config = dict(
    d_model=192,
    head_dim=32,
    d_mlp=576,
    init='normal',
    warmup_steps=200,
    final_lr_fraction=0.05,
    seq_len=512,
)
MLP neurons of a small language model. Each row is named by its layer, matrix (up: input weights; down: output weights) and neuron, and shows model dimensions 0-191. Each number is 500 + 50 x the weight over its row's rms, rounded and kept within 0 to 999. Numbers have three digits each.
After each neuron's rows, "fires on" lists the tokens most often at its 100 highest values on Wikipedia text that the model never trained on.

L7.up327:560546506417464467556423432466551533506615477453474448492435578583514547505396458623531446548508525448503576490480580503463572466463466494516580541492516513561575493522529479416467459525499434442471538493454554511394524539526404561548520538520551553533467484511475458511504527471468480529473501543472509616510463615409583476546569437486515522568465453460559418471562428504478455518485451484513554458488479431496444525543485501496493596457508502398382442520506423607574491496588422434395540564540462481455565582495466556497499464452476418529564485544566482460505478529464512517
L7.down327:545483516534536459492472433455420531500477465463433513643452485566605567521602517543405540528523588490528525522468388597572476594502463535499528471523478569414488449438502516517555401495483498481489486535577408522514409484427543515476452511538501518474470462538465480518555425560501564577444484496495444519498491585597471458481461409508502431453484466515531451464516399574559574542505475606496507473551437524465517480467473494505581565493494568545455500433551604515477515495512442444409504491454475473549573525389572530484523573454534465554478449504463523582457435376509472525
fires on: " to", "et", "b", "her", "ation", " at"

L6.up52:460425454582554550616503503546541505561492522573551560541558479552486418528373510495537578495423524516539552530575503445358431464420502427500498467440448541509515503474514515464405589423510490402506460388448497528482529461508492503491445524550519544507456515481569529504540505548578465443556508509486490480517445483482541451493513613529494507537507518470426452462605579518471530507489462514542472535423447484629441388477484678509506449532467475497511486475500507494502540485488556483532473430439485450496563524538547461481551467520559559473438579545397520456437510527560516382
L6.down52:491571492478516540513553577460535433504537382591583454528499528495544544480522486527425396585514549506404531516469513487517501514510536510471515530562565497477442565402572534560458410507454524525453571506512552561522522549456464470506384504507464549487522447489522527490443499569556493516509395456550471435506470619451528476536501445454395460587467476510517426471573467472465561446453495413514499500521456524478569545457590480449514482420462557437518587538496546443442516490309566613475466547556527493444491530548563543456460530508557513518512484519615469486506481465429475404
fires on: "g", "r", " an", "hy", "a"

L6.up552:560452489568503522522470601550516533552407505547445559436394482426576526489516511500508454551451504470473471456398470457503504602513478430400490474633512543490498529498457514542568428442489422534464414498528472549502469458475514416393498447626637483560540516544477431514519454552422489537513493543494486525489498506470561527474467554547517535564513436580517500487521507521531436459510572477535452552494429463585485454530532593570482486526520496470521554356442458557446528453506523431435530511438444522573439500540601519450552510506507458559482563448579440417410502536540489464
L6.down552:469493471461548558488465431517580512528531510421517483543510488460494530588474448565478595536660396547502543494512492495516412449464547503538433461514539448464420459505527509511496508498486479485570566473390469421450490537430504414505432454472462435542546530501559480485600582557539482444532552405562623403539461505446327504478586506456550530455529469562483552485474591590472532401506569490415457496500522527499522472454450607485451519473535475461491413544540531531559431467534511565493510518567461575464518484460491595518557495479540527481487388508487511453491493534448506502
fires on: "v", "ain", "and", "ort", "ial", "ome"

L5.up439:514478501506470543435537589515526492345485502571470589539431525493498509413441483588505544543508504452516461572452422458629431456516520511446527471508516565505556437420456547444558502485444546528491492529474562522519443478449520488560624421491487465462548471560497496503506498509496529431462508483477501516482483546577471452396568500509503488512429517423485373488498521606536503515410502563554484476472486516477579489590440539569520476440617614548474409494496476486555582376429479490556600529482518583507520448520487509549523491492592575455493520527504440467422429534464428515
L5.down439:504499496506590456512553546409455506489561481453559542467503442388509468423455556510454535510453367435569532559488556387520425403559517443571479490512617541549542510400514492620454525522482487513469442553508478434497569467430499530427513503419474453482469578483519585484511462535543564448555569471496587511371510532524461515483440506491548406549608561500550476540589465505478454501480468479501540465517467526530537520551507511525510476532490542534532479448509486426436437552410503455556545456457454543523530567501489519497465398463501535511498531565426542501406572519546646477
fires on: " j", " De", "D", "ra", "J", "other"

L7.up374:487467369447507459591480517426449504535521418483517518580532465520632444459483403502519483576442491487579517517490488456577612519566465474519568470507518490498512505508496393439431566536504438460500463509513456478478522463538524600606558450492531397552567442466513527494481563504508504518443506550509434446463525573440550536483477541569471581489547476493594509416582465526453440515344484584392480480400396516570462540479502447503483533510546516478472483447467504529570501543515484523470542506498496540510574509564477480580550424507427495517564531540580447472432577468556512422
L7.down374:439461489460525500437544535457400493462487572522475544515489453545565556503488495446580584567415510559620470471549461510579495513562475432488543499409497496473499502505546456528509531493423483482468528500599464598492540468457567471488464549470502562455522502489496483525414546471613492572554508499445424525479507487485465481532487445526501482411477368556582473415561541540460507533522554474457475443457551481408634495540461548505479494538517573475579508508447542543487514630493402561430512461486540567577547524544503514431474484454454541472522428354555550506425411387472523491
fires on: "A", " wh", " the", "'", " sp"

L8.up433:519500537475472499491489452448554459498491411509519473437419475464529538496539504516602485502552544550459556634553452513570523438516493437498518525585423447520511556420439521536490409540500455530416539568496543521449620479566460604502553509550518508424544373539486550515432462511569582543491510510466572542531458440374459591524621500476443363465536591463525381486511466520430562477383488458451479470482555452459583516511489461435531466504475456551529532408541525549507516520471513441455538492510515496512513509568423475542454549507486477548529567411552477511553520491476448464
L8.down433:587481470575517545559514590528417462511513513541476437498593482449513437392501475418437454487463383558526587503522495563479365475447480541556494490529399527534603461516381407404496431574445481478422438451519570512542504455513465517496506428453578471516466477581512556541549493530586533475502486567455574468513595528502398485574531504527516555549427471435462475530510500461422496540516556480502466503515497474501528542475551398523457513535554384481546457467540494538473514532481464472579510497574574530477479476551528477481584545577484584512484478465537489551476577398492497416
fires on: "1", " would", " will", " may", "s"

L8.up155:496520475571479537535450481552408472635538552494583464547508488522556480494520503491479478547413523448538575519517478527541484565511461495486541513499461528408479497509510518389495432404419545527496562511382585480507429561478495453452514543473455485438396510525509405533603497479533468429491520509542501462532490396537461451585520522556537454532502503611575461509612577567457582468393395451506505517460519540455479511518575536464508460489565546466504434536534506583514447549520581549410502512559521485481494478503546518494519492418550424424459561495521555474483419542473342444
L8.down155:529588471486509447484502410456517507511460350526553530572539573545514520478533473472499536485580515515490623512489608483430442468510519468547448559470517503480417498499481496535559553556429525566429461524494517491475516472504511590517362540507549575518505455489521487494458555541473580506493466569513464525405485573449487466514471454516547471500467548511460585473484569485490584503534487557430501592464465525552452509526437423445459501474346448494511600388549453511466500513508460483499568502392576639466492428477489540600493479492466417425454470550462545417482551525584559524
fires on: "os", "k", " k", " K", "o"

L6.up492:533489457537494574465534473499507532592393519442572500555431476535516532530475464544491438460513485536491520533448467442491558496467522452514584458515472443442577500523475500586516578496536499483490455507494486463548550532435499390522465509523519552463531462547501497511379544527468516616546527539434425548570394566544493496517599471518525546485510419579579409540525539454475431505422471489537523506424549546442469463583504607499579444518425422501560471483566465530480533586549485429345446520472564466512514485495453492504400452590513488563455424540503611464517437417419456537
L6.down492:552560525531632559478455554434499470552377548534446454528488447533525506577523526577494542353451580553516506546524508504524501478457472552501480495495397429551570627483580468549521493459532396545496477520594576511473498557479493436526463425552615452439473492435510507575533436411538509491455423549455517475426481586473598506492526486505539475477449496539455508525584560576501526460477467486470456579497567477486455500483572486457458451536508516516373478492486495422481553527511468436455514430468415547534465519578404458476461474535465523481532476562456624528465469459521443530
fires on: " can", " to", " t", " l", "oll", " ab"

L5.up435:488541528503533605557402523543491424537449505465510524521569488460560534480465514453547444505550555545518507510355520436554484464420566458429472445476479449383520505453458448484523450539478469465589463482438619476526443491558445490524578512518490569473457499498418460493579472419517524506492538474439563448566507589522539466540417519449547433588514419401549540585453522455476507435488496502522466526422550456537499622552520527538525514409510555507579519419481430505400550533424504500481498472562445490429537550501554618530452509471592542501575417497574517506484546460503451531
L5.down435:527565485510577424442489490544405579618537467569543531445465562502499559438525483497518419463456564555501589515512502484437534541619447589470535553482482482452528513445544528527463475445536417528501540531471498556432454489645556539566496519469470462515500500450467437504496512464518501609494526444543571562557454541513393449529459455541401508484468466573518524473462507446488471457539425577504538462561588529460552404544492451432489458550452511420548464479593550525549471436474419497472435521539559395497440458414576509521522515542514477446460442475510446403600467515469441555
fires on: "az", "or", "man", " man", "ator", "ier"

L6.up8:518548500575489457485586476486493474464557449435505464453449440591463525564496598517441563499516464474516423587482568500423611400478518555387488584428538456652447566510535517539543528451557414518481474536496482505533495389458464418512473588606439473542425473519565567538432483485494400505545527500509479512524464493488564493503446461453439498511465570477474510447544620526462590552462567433485466506418515487485453520446466432473591505562599533456560513486473525552483423529442554432511447509482579613498504524434452592498499452475527480529481478500482497529493540473518529452
L6.down8:528515469485499456560495478482555535441507599572488565598466490467582571470427454523501481541551477528491503431458516540524465431487576475449507464490442462582485504512554503394509557487533531434574466465469505519516522564489461570499494483509545544559475443456477437436548436589525492432401585444499455592505433519444507500571563491539495545421541416492505442511449486443512435518547430559466559427499524393525556564475546487546551566496516563402456449538396492368517500532449445524444517484539413395546500549514471527545453425592578532494463622512564482516420519443537524566
fires on: "amp", "et", "x", " art", "p"

L7.up529:610535494548417480468562513482570539554508547458489449515521426496548503564511504563485477479559464571505560543402465417518453490444526489510487497562432470546399548510537480548495537436517585471466391468493509472462471533476462565526413438540536499524406561515427453508606488617501512441496463528623526492520519410527564452585549458476419635472461457532437469508495517480467527497512427433415520654427618550538454529452458516500505512504596483490542441514457444546450475515536484518430489496486468554486536462560552483550537505545495497394521490519570532406501443465510414485
L7.down529:491576544502500538474514443535455568571553489527436509461533533600469506480511535444560542487464378537547426524567557482486441488437434567586557478471545596540542523562584454452518447405415418500542523511443464480516494559528509485471469470549486590525491581514549441491504525546543523427511546572484451523525559410486448513434521488408494460532461507549558507378425550481450499447403522473576454579484457531530506494549472458416411531433439574398610577438575529519468488533557492472464488431526509515552548621499434529517421504488490552509520432420464477537507476524420535474
fires on: "o", "n", "og", "d", "over", "os"

L5.up448:571502430518521428490481439452487543468484500459595442583483488458480500556431539509568517442524487512543459553526431534537480585593529511489493463458506552494568449480542568457534400553580456455567419461563534496512528445473443429473628510534409464487487423525406525519491469527525514454522507500578447584519518493477597411401468407509447588519521609508451587492499518472512503505463443491514500467479535475435556535469482415468550515547475531570522492418334476614560466435489478494572572536513538560557433500523475401527462494565536514439507513420542505449591510492499535464
L5.down448:486397473563578492541520495515562513537521518343515517503505542401514590373523449432534540515512510594474439517410490562437486528465437480500489525583529448546502592534516544553473507469517470547546510545559483532537456515482523449416501537592485543511489463504500537563479473514518499489538553470550436412567488550459502547572496409469514563476410590522409517444457586445482420532463535550516468415517353485463587478531479436509532557567406468537434489483448476475490469515523541467465517492534633576486502417476485462496579513544488458611513490531454380474523464516437494486
fires on: "t", " t", " att", " int", "p"

L7.up176:445498445591459496497527471537445508480406510514545438489489575512562526432538538463524480616471513477521584512514463383530508431472558507526513490499486581498495459523525573540546499611405517537440545491504515514555502419519588596470399358484613467532475425547513524558443566507489486529465482516546517455553517518534542529452541496430484459434539501432475458502589447513471608489498425523551495524473465536501455375583526586452501480480529518487440439592494503433463501494473528430412466489559569473464568512588465442490416548462503509417479605476433540521425570436504429508
L7.down176:490562475533583526439554554513475429525461482484516567615460463452535515605458422477547440573485532513535509470500537454467548544502569480466497481407475505533465431443480466478471588457486604457443465566453513468524543470552534461502486493569490546505503575470494551465482555599546456489437349421478516520432494503476623437499525550429427485513481517458477441464500470510554455550458464446470569479467426551527491434482505505461471574498576561613466468630550432491510436464430492518545586470420489549536530443547418488559562586520490496406499637479557537414504519522499493472
fires on: " an", " g", "r", "c", "arg", "y"

L7.up497:578550430491485524525483552507535543556553482448401455479583458464401395575553524498504461583435485504489539504435510458379470477456512489555539531540500581446537434504487485503506425469529554476499504495528434478487505539492429411468489570547472476554574516543514504418501531618504465521427469494507522392491527486494483390525535544507460481481433604488524626443552437511480427493564432501545522562436471446575417480478505588445532565422596501492525523428478484433492457501484606473475564495474486534430467458464555494470503523487660605481551474555609464505493533538455492475
L7.down497:478564471507546518479447492525428471403418477462492435500441510487412477490446501479536472413533426463560526486525560520436507521585520437582548592520351439513583495528612524533554561422484580462509475477498594514540618533461540499520517461400431487409542499496614583530423459446544499504494525451504547553516428440473486478539576504488498443432466440440620532565508479540505508470406504514461501541485643440505486527528483420572416486522576517542478543585501466467482544440454485516551444570504442469556532544485504507433527461536468552470478535496436468477512571522573478481
fires on: "ab", "ast", "as", " •", "ib", "a"

L8.up149:539480445513409516491486428491442507486483464477569471465473568540547444619551473559517532465492509518518560459532495479540442507536492469484543403507480510490516509580371516476482595464460448570521543549539456570549478431428523536556584547523511517528566492447553471450495522514432507590426506559397484500453468440579466454483429537492463445535526429548466511504456515575560419493497510482567462444509462432527540435447454553551509472493564424426530502525470452537545436483491443483501593478599515441367558525570502529481569352395454602529572470484589446464579514537476449523
L8.down149:544515508502477433509518555431509444533481514471477448516440465568469607457546498606476463507527587536406461468453436471413590507535416454487552427603482589486540523457514506550490461522529596457467512586557463537498537596487542383490429462595480436534458458455543470465475468540579567516555498461495510542514589548396583494498556440533484512486495608495486489520577493468426543418542486523474570558429499546522496548513555475472512494428410484369437527513575467384497467480508478443456483495444552411483442535468559552514553455484471426564419557552480540517546464521513544514
fires on: " to", " at", "ith", " h", " of"

L8.up504:484553473518527502554506539462476479523568540547579571544507517514489453421537467567571591476474499501545513507537375502368552386467498514489565605462536540469481467543577489440464495544444526473534598504563400493504473558440458418457515490545617487492540592515528515488478509500493444553511459528394540496461589515587470423475527545484464522459460484540400513520540515503473473521415491537503533376472477442461545427480533516540510480511459475480559529413508514533549460506571475441473472559563446385504404517571624487468461605497418489399531504434562472523538495530426458540
L8.down504:546537604608468496386558543499512481476540512507510565431443498440454541452499481465431439498489438504505526511501503468538474567489482467532521497582529518442542500490535505479400470477458530554475419562463401483552559597545442465530497531517470530574436450512445525627513477598515524490527451470516402485434429542454469479572490483492450434591609509510606418479527408536486447515491492567474445522510484448548465538503487499431505462491524526532577470513560502455637523460497467494544481551446542541550495404494558402546457407446567515651470505529529543516441539449529585412
fires on: "p", "a", "f", "as"

L6.up335:460581465406540573439499459543418408479497491547534508481509591518507639527581480503575481543426571540411502589590467484539504574486559408546481564439468467475490471511496495545475556490454483511447523576505498607507500456524554524468488462494569469530503525486482608488467491465467466404507555424518465542535517482403474505501499519522462444502450482477520609485515489481555530451449454521462428515442454525453522513528488428493482500504512464511549523530447481539520569471377448446504465512578495513520501538605477483503469589572464408469647413377555517581469485478597445392
L6.down335:505494502508537428532598457464451573523584579508494475515547594384506445501448404560582493457529482478484484439407513482457504567480504476486476432518483434575496459558601533434478522418515568497549534531534528502579491527545445518581579563518446495430444475437499505469498421534482484487400454577444490531441455629479439529505520408589628513528552538585398437489536498538482441462484519505540542526500594459556418554481468482464563420480467525451464552550390480412472475502553569511542459512449536441543553488540476488485467568457488511602468524444540530457510532471536436535
fires on: "ver", "ad", "g", "et", "ur", "let"

L8.up193:508511569563398473479423407455518505518464569572450527421451576565520551456465440398507568499564456492496529478435464499424432491483558562557582585540352595548573519480508498578435503479506440484440463469575515548475475429405492469547508588598584516583545515448466543489401550525443531504475506474520484432536533460472528500450465515503481499582483512510532517492540579464535433548531510518538501472442538529468477527508411412474458495519439586489489462559562518418465529441524563460515575511543501554569448523441525464416471450576508494517456470570538573458400471484578529433
L8.down193:491536483472475493509548468386429489490478520503512532467500476496455511502549499494481398471623559506504563564518522525433460405389471481511465492601575549541443458480500566491434435450471432587605444541436500480576510565594524531504528455537477477533449496588516492464514559443461441520526499448490434544516532531527498508402555492480466581509588541583512480492556515625470473523547471521492556483425559455515532535517586404472425501447504440437573526503485439489542475431454376544451481419529516523501464502485546530539516565414477583520552556548546329430532518438541472525
fires on: "ort", "b", "art", "oll", "ert", " f"

L5.up539:522496443545472466585434522546501528464534409439499482440523504469505548540502437526517493530590466480514507483513534432421502436476485516488479360490518554521548481462442456531497578512536465478547495546448492451452557555477499478519604441365483517563455414517496432413544514453535436465569518550473541419456405573442582482557596530390486595489486492597556592605514430535502543539584519533487460504503525493557523454452552561517469520497479536377465551410523446498465534515509484491569435487645498494565564502546468501534502367488500584499467489458483494578543486496459459459
L5.down539:446543413492450446471504518566495490444518551459532509549437508531513482621474504505435474540504469430484541485415491527532551523521482473512510551566514447487418471515525565529462475456499490434495413488470517506539542498475592483563490640555488520455538527480434469506498471517460611611582565438402437485454577506513375573514519443516479391484472436446521531430437459535440463417497500569471514502477508515556496560537644494546572499503512458379475506442530448625542482453525477582498619469435591529492567552488501561505530447481425498476455474530492519565463531554525440409
fires on: " from", " by", " on", " against", " at"

L5.up99:437541544465510468472506446489443459501430573472462438561568494523611534537567441419564512522505549529570541450540551511542464549505458593512430487475447440593460549512509495476433483403562515469524547604474535479463553495571486481444484501539437460558523431370539551508523511472550487479487528559448469438569500525526477398463506506560540498555576620515443504468505509420461512472528490432516628439486620505644520478475427533504450577476512440455581499536401487430428569532528573454504496520439421403447471477503524379522518529524510444523556502492538493516503466458514521454
L5.down99:479434504560564542469472463509428530515488496481572495456522620524461491521432544552453594554482529531467482431500444578475450511500535484518406453447551478413544531541446467492449594372500580525519492503471536494586574585459521459435507407401419536532428461537515511450495516461505509528529593438539423522503482498498465455537493481491558433475530432530532536475451556585490565459497511440429421473477560460497495497545563644500491439490443519486449533590550458514472518521464483548523568481512555551487496523409517543612534582450477476592487536511520547438535482540385407370
fires on: "m", "ot", "ol", "em", "od", "ut"

L6.up118:487601476543474545577423431422560438538496562406606551477534506566497422543531519528481488483548537449518493563361534509451568508504361477550481548486493486557508523454519482520483503557582522516511484569471537564501545540510443567505530468502503537528503474453376478558442510525435587479460469463595529549492423421489500485501478418462428543432502621548479461451562569561464550462451472441487459527537471433502549572476437464449514500506511478465434447419495460547543458413466527392479513504555551501386607581473481495501469453459487596504524520463584517575569456477496472541
L6.down118:416484502477497450630503592555554580468532427519551448475462549539543495428558503481522561515519523507446510442570489484557413440540583439504461416505511505556471493489534441454485427554489426513511509403508468464477454511456539537437396523487525512503444465553463550497451500431573525569579508511471375553484462475400490531415395402490589535461616492493477524522565570460481504509592455456495546502480482416456510534527510479521531512519504468453414461512445449498438497590591561563547444413580510585564521463484594587563426544517510560527450459522543530510492534488435544524
fires on: " r", " p", " t", "t", " m", " acc"

L7.up227:495449526467537514542466479551483462433558421429526427553403515564528593460451506510440575458488533613510563461472409508459504440398475500482494557529387510401535521494462570500513501493495442478541484530567456438584543484520543432484586389610465450490474564534425537427530526547521518479383514582525462575479561516540542483469487570480562511588460566529604508465535478477493554536359478504531421503385560449528517529470473435456564484535497449493585447469473547576507505432529545524535497415542542562481448481451564582505527573518477512503568465480552505478485504489482490429
L7.down227:590462435529420504430491506456520432557471548495504537468474421504501443515403413471570453456456520461546617533408487471453491491473556540526484485478513526598433474496512505542361564439521470562530470466511540404501546452513578529477607600485556560528524389419504482570461519451472412543554574497553484531535544395516477472459500482447490527507457462557502437526521458531590444561527496532553447466495378481539527478527527524584498567495512568511494489525588534499497441483511400411458434465497509435466519537612543498509489533470512518565541544440572448442522554505620542566
fires on: "amp", "a", "p", "ant", "app", " Sp"

L7.up292:529455444526543489499509490514468558463476498503517569409546418511462589579501562530531496480473550462449453470448488539601517615607489478495448531522366437495520499472511555563583445541520550536517531549439587405447524402504442549476492600503587536526527561548539391550487427497496508482469490566553541435486506456507542476430467458409477555510463439495529551511553502539569477443554488476537419533416487418511472501518630542499470494463450477532458496462538476467518556510550510580517468497528498546486461461421531381491379522562477604567481450516437599451522516449491421439
L7.down292:536528574574454431467525545447510440485453486399490429495512506502437537436443493434451364551576549518534550473511520555420506455524418558472520535508553462463507543581593492506524552534423452493444554526465446496524541469602575490514545476575440486559573480467567507585483427442495464566547479511508405473647452557526489436518491505559486453574490449529500503437442452492493505476415534558515454447522515537551617438513494570547460484447502497458559591482528545490572456467590584453525471499452465505476522550507608570542475485445425416445478446573478416529486417519454462518
fires on: " to", " /", "or", "en", "resident", "artment"

L8.up490:494527514563496458390473440469437450491531519519596560454556461522453539528513403457524481568489543493541453545483505499576396477434467584556494452476576471433518479468562490437452566502409566453409518516477548476558581529524432527470537491552617496506549457421609491488466548411526472358539540568427496557430468492555553482489545555507540499542529444502420416567462455580504528463399572425555546550577513515429535584498490472459559431407549536403481455491472529534557474520474545459472482486454499585491548475446458503548469518510437498545467536533605446534527490447494511527
L8.down490:531517534564610500473517530570381419427462528496491425478507528513565430437559501577503489442529412379565607571550541557476477454483502435413527453599481565469508485463556488380528483483454555502463527547540538507476504552500458502458475528397409514464435467514568576556506519517581539519425479454441462513480569556523454562420505498506506425531445561460470525574446542506577467441512539478469456543473547526450475514549482483564508419633562467541535440553514543456470425463491510516500570492487424465490459430449472477523530617458525454571521432494516498455588584515523434506
fires on: "M", "og", "J", "ol", "D"

L7.up142:500483482491542460509574478535502529504392486367602465446391513497578455521501443493497515481458524470449466389525504555484479540441483439461521519565434571508494530450502507378471467569540548537495476538493492559401520536591485543565551555490507482471548472565549506623417461481447498571437589488483557393524518479586563506427487421538469447592549541493479605512481508538526434472532443440506523482427633459502487540499546532527483489530478512447463560526522478429517474397458466455447550618491421497532554425477496528590459416511549498479511519565501512477563466515523413566
L7.down142:534543500529506452477525501440473490428450484523509482491457456563494444484638536460521526525423587569479450511487424543445507543424514566546502570610544551530470470470494469610452580548496499581509487506489437571573541496434541580493480484477513483505511550478522471582580572475476516464429530401442447519402533421398454483542473532553436440485481518514487519522501570446538615582487481543469545494486434416519434456436454484454554502452448442423569578482579534448445599510371431507447435459573534504505482531503562428468489519573490481531501426531563507507462502544563606522
fires on: " a", " f", "f", " F", "a", " ref"

L6.up531:448461501513475544439495540581509479542457584612512528542471442470459517471546510429543594538553596462441537506489589518517562477487583466511530558530483491541493599470506449498437451472413454464548498491600434511560510427435500560472484465525570483462483444523538543457572367513335507529474477564460538479438438425456512436413565474542490535472547470491494528509536558497503622595477387479481446519514418427475530542475487509493576474475531461410445581554526588568477482502505449522434477466504543477512560483500495436553584591505500490518584502428472447497441475418539552534
L6.down531:560490614492520484564487454488496534476486461543509567556437508481455568445501524507459419422461505571479432560556502502563511517428450552480531595464547527435539517456420471433500546515460600448401467406560568367450510530550456551476467599498525518522455489510540491558477451505555557489583516511496558487438488500542525446477505537430493552406413497431486480446379443468469477517459506505515495554511547549433419497450549400484494638442511547538558459550495541556529486564565385482519587501473471504526410395486536498583443515497545555508559551509484525580503525445417480543
fires on: "r", "g", "s", " |", "1"

L5.up108:443472467432469519456445561428475448530463533461454478454460551506505587384475617533480570469532526522562441573480502499512495522477414575462553432596405432488473505550431495477491577494541493544529547507470556505446503486504517475509500622552495445505475447511597550524540526459544470531501456555509497515514460406500469467442455512518491452475546561595540520506534495471426520434524552494462507457503403488606452506435408632498524493581519513557364559500460585474554554572499507459516481506533447416507513515461438452417397501564491525511525533594532459561553526514513374598
L5.down108:509585516509560541540519496512437419581516526534444492563568504428622536453458447512527490532458553484541511491454462531513464508516641473546575470485386462507413561472451545460532522466451521451516487448510496455526371557482454427521452478553563445479481433534555468526564411415542487502517510533457430468429546573443428494460523504647483331510475447461537439458522481432564523435482548486541554490557599447495565459513521441469470429492506483500554504480554433477465591560481547542501540573502558479588524524468517582444458549447516514530461504469566518531541504494443541403
fires on: "n", " El", "l", "en", "el", "un"

L6.up305:452504532587534511470626424553547534429511568571473468507486515463475469549488524558581575449490499372572530519499510556494488546445539498477478538498525473453583474452434439472549448460568531569531501480456461463466409544497511486575529470464581522587471497508523413573419543446421516522543440445538438450536514491467543578377535517491486508532427524552553462477454430511460425532563408398568484599388446450521443557542471510513484472454460465472453435519557551516531475558469458542546440547547511528439558521497506493577534402523528416531490575588478506497465526532568442395
L6.down305:453547577498575469578565492581502541547515524388457513393465510510545486516503516466575510416468484457501540537575477563480540544497435508523513427453513550442421471567435415527496501416435543562472490584584485523433591527426495525506522593438549477532513529506471365661462383479490594564522519384447490422544540565450564475420435444466476549534505467584572459513469394510502440487566532516538540546501443486517441544519474562511488493484553447465531465525489577472531452522467503522477591520531555496486445425433522434536481513500469514515488530500475468524488497567395485466
fires on: " and", " to", "ly", "ver", "–"

L7.up284:423418463547435586449443431436524387460560440489565525476484548441568423474479563580483546458532521524493482489480487425450519615406429494637522496490522514434516518486610504444523397425512529473526472528486510523489573531429527552557479530480483532509482439496458517542582450531459526501488494451444438508508424467489546470448469513469458523519521521440462589503475585481584529548564561631488459512448593516501566415484554536474486461584547427403517528480526506522447541490451497500436484449559517469494648544540555528445499407450473565493537466493525489439558537486534471607
L7.down284:514471496496551450538506592488512583647478604540427479587454504557507456495539460493533451524459525456505496466524544451459541537567486537355475461509507444472495555507541560574397439422472547524562520539556486479518484496500388394500453424451549491527500501464502426387505512489436535594457541439501455511533449521550571466503474419609444431537494549541458546506522497566410553506497483421418446513464480606492577482516543532460553535493518451434491494526447420540510575486501585525521592447467518502514449448492535515532529415511510451427540527498437582480519466599550524398
fires on: " the", " by", "ach", " a", ":", " from"

L8.up463:596499451504511502664566459514391499549478448457421541368477447432519503492515485551546462550561431568467412492449472417526483595432508499511504550519533510512568489579503521510464534484431522430542566530532459494435592522448525436541476543456514585543496479481439460433526461498484535487493526494520636483410531493427372497525480617552508503480459472544477407577518565524422449506551456499508494512444554411509506476569456483494460559496492536463463494418486495510462439471464530457502633515450459472488497605589550483545518479579584500453530451462566496470527530475539432480
L8.down463:452497412576494484457414534492449570638543445475490552512492515532548522508427503507534541517500517421497508554553452552529507502602548465527452454442408531543481433474541443514506522510485555631452462460541559535551523475506475432445396405575477431533526454477555501534498474598572536490467451500517596652492479484499521462486542474487455547491546470475464560489407415502449482485529474461558471493468466511582588473568546672500400412465479447454424510464467446485520456510456592548509456529423445459437554467467547527499543515531482469511480505496511513555583521544525521388
fires on: "2", "enn", "8", "z", " go", "0"

L8.up346:575426520466555466523553465478490506475417479501497499523516431522620544527465557472470532499484476471535550493485423489426487546467476557458494457559508521460495521456502552483414526382577546525533372512519472558476557607426437488516560491528473545524563500416495433482369477550486481484606432453499591487592520460466448496482519469499473548548447485522574469519475513610468459460453471473552540430469509491464545494527471519495465639554527493603455480457363550514466481442478559546492562506433519517558556485548529566411518524606524422547530573407565437549410481559508501457
L8.down346:609489549509543473515531492495447501524544552465460443518596493533497488457443474464649435437455412612447536535481481515487412494531504462503442492497412550509450516543576508545394521511509574497471487523379457444517475393502488536490543489521462426468496508503520545541531461470483560479511437500421588474456479573454539515519575437444526570442481522561473443488478460453551412483555487530551457445509493522577551564477517496351516578524464451544559540549463421467595511548498468441422493572574458502555504506413437501460588536585482483564506515585447431461554518499571495601
fires on: " int", "p", " West", " class", " list", "ep"

L8.up105:476449602533504521552534469443486569526545593513465488490424445502502531536601608522445562604536410448446427415456484506461444499537458476510417481542402528529515501502499441517464489521517532457538483535498534534525467491581481402441475456536524498537477582458408438539527522517519451562504434579550569480510472513483507539527543536424520537584456519471490502495589441475335477440581513475482505494528526594501493481477470495484605443542425455476477537494497515485508445503416608466483552615460452539591425562520446555503507516553467524482427563405494480520456445588601414482
L8.down105:529621472482513492507485599525442540570493517395471506611407576492523451530515601519376501627518467469511547535529457496502476466570574510501515443532425465485476478485521428498494420474466462453471485370449510571563476403531550482499529563503535468549548463577491477435480454529498497562482506517495479506477498517617523445486534437556429473500503527539496478447548487450510558500442492576537543456554505493610452518553618593542475517524477501371452461374556505528494521502481441538593515446537443512441482566484493382435436467488478441443472546510501435521508500480570563560
fires on: "1", "2", "4", "0", "n"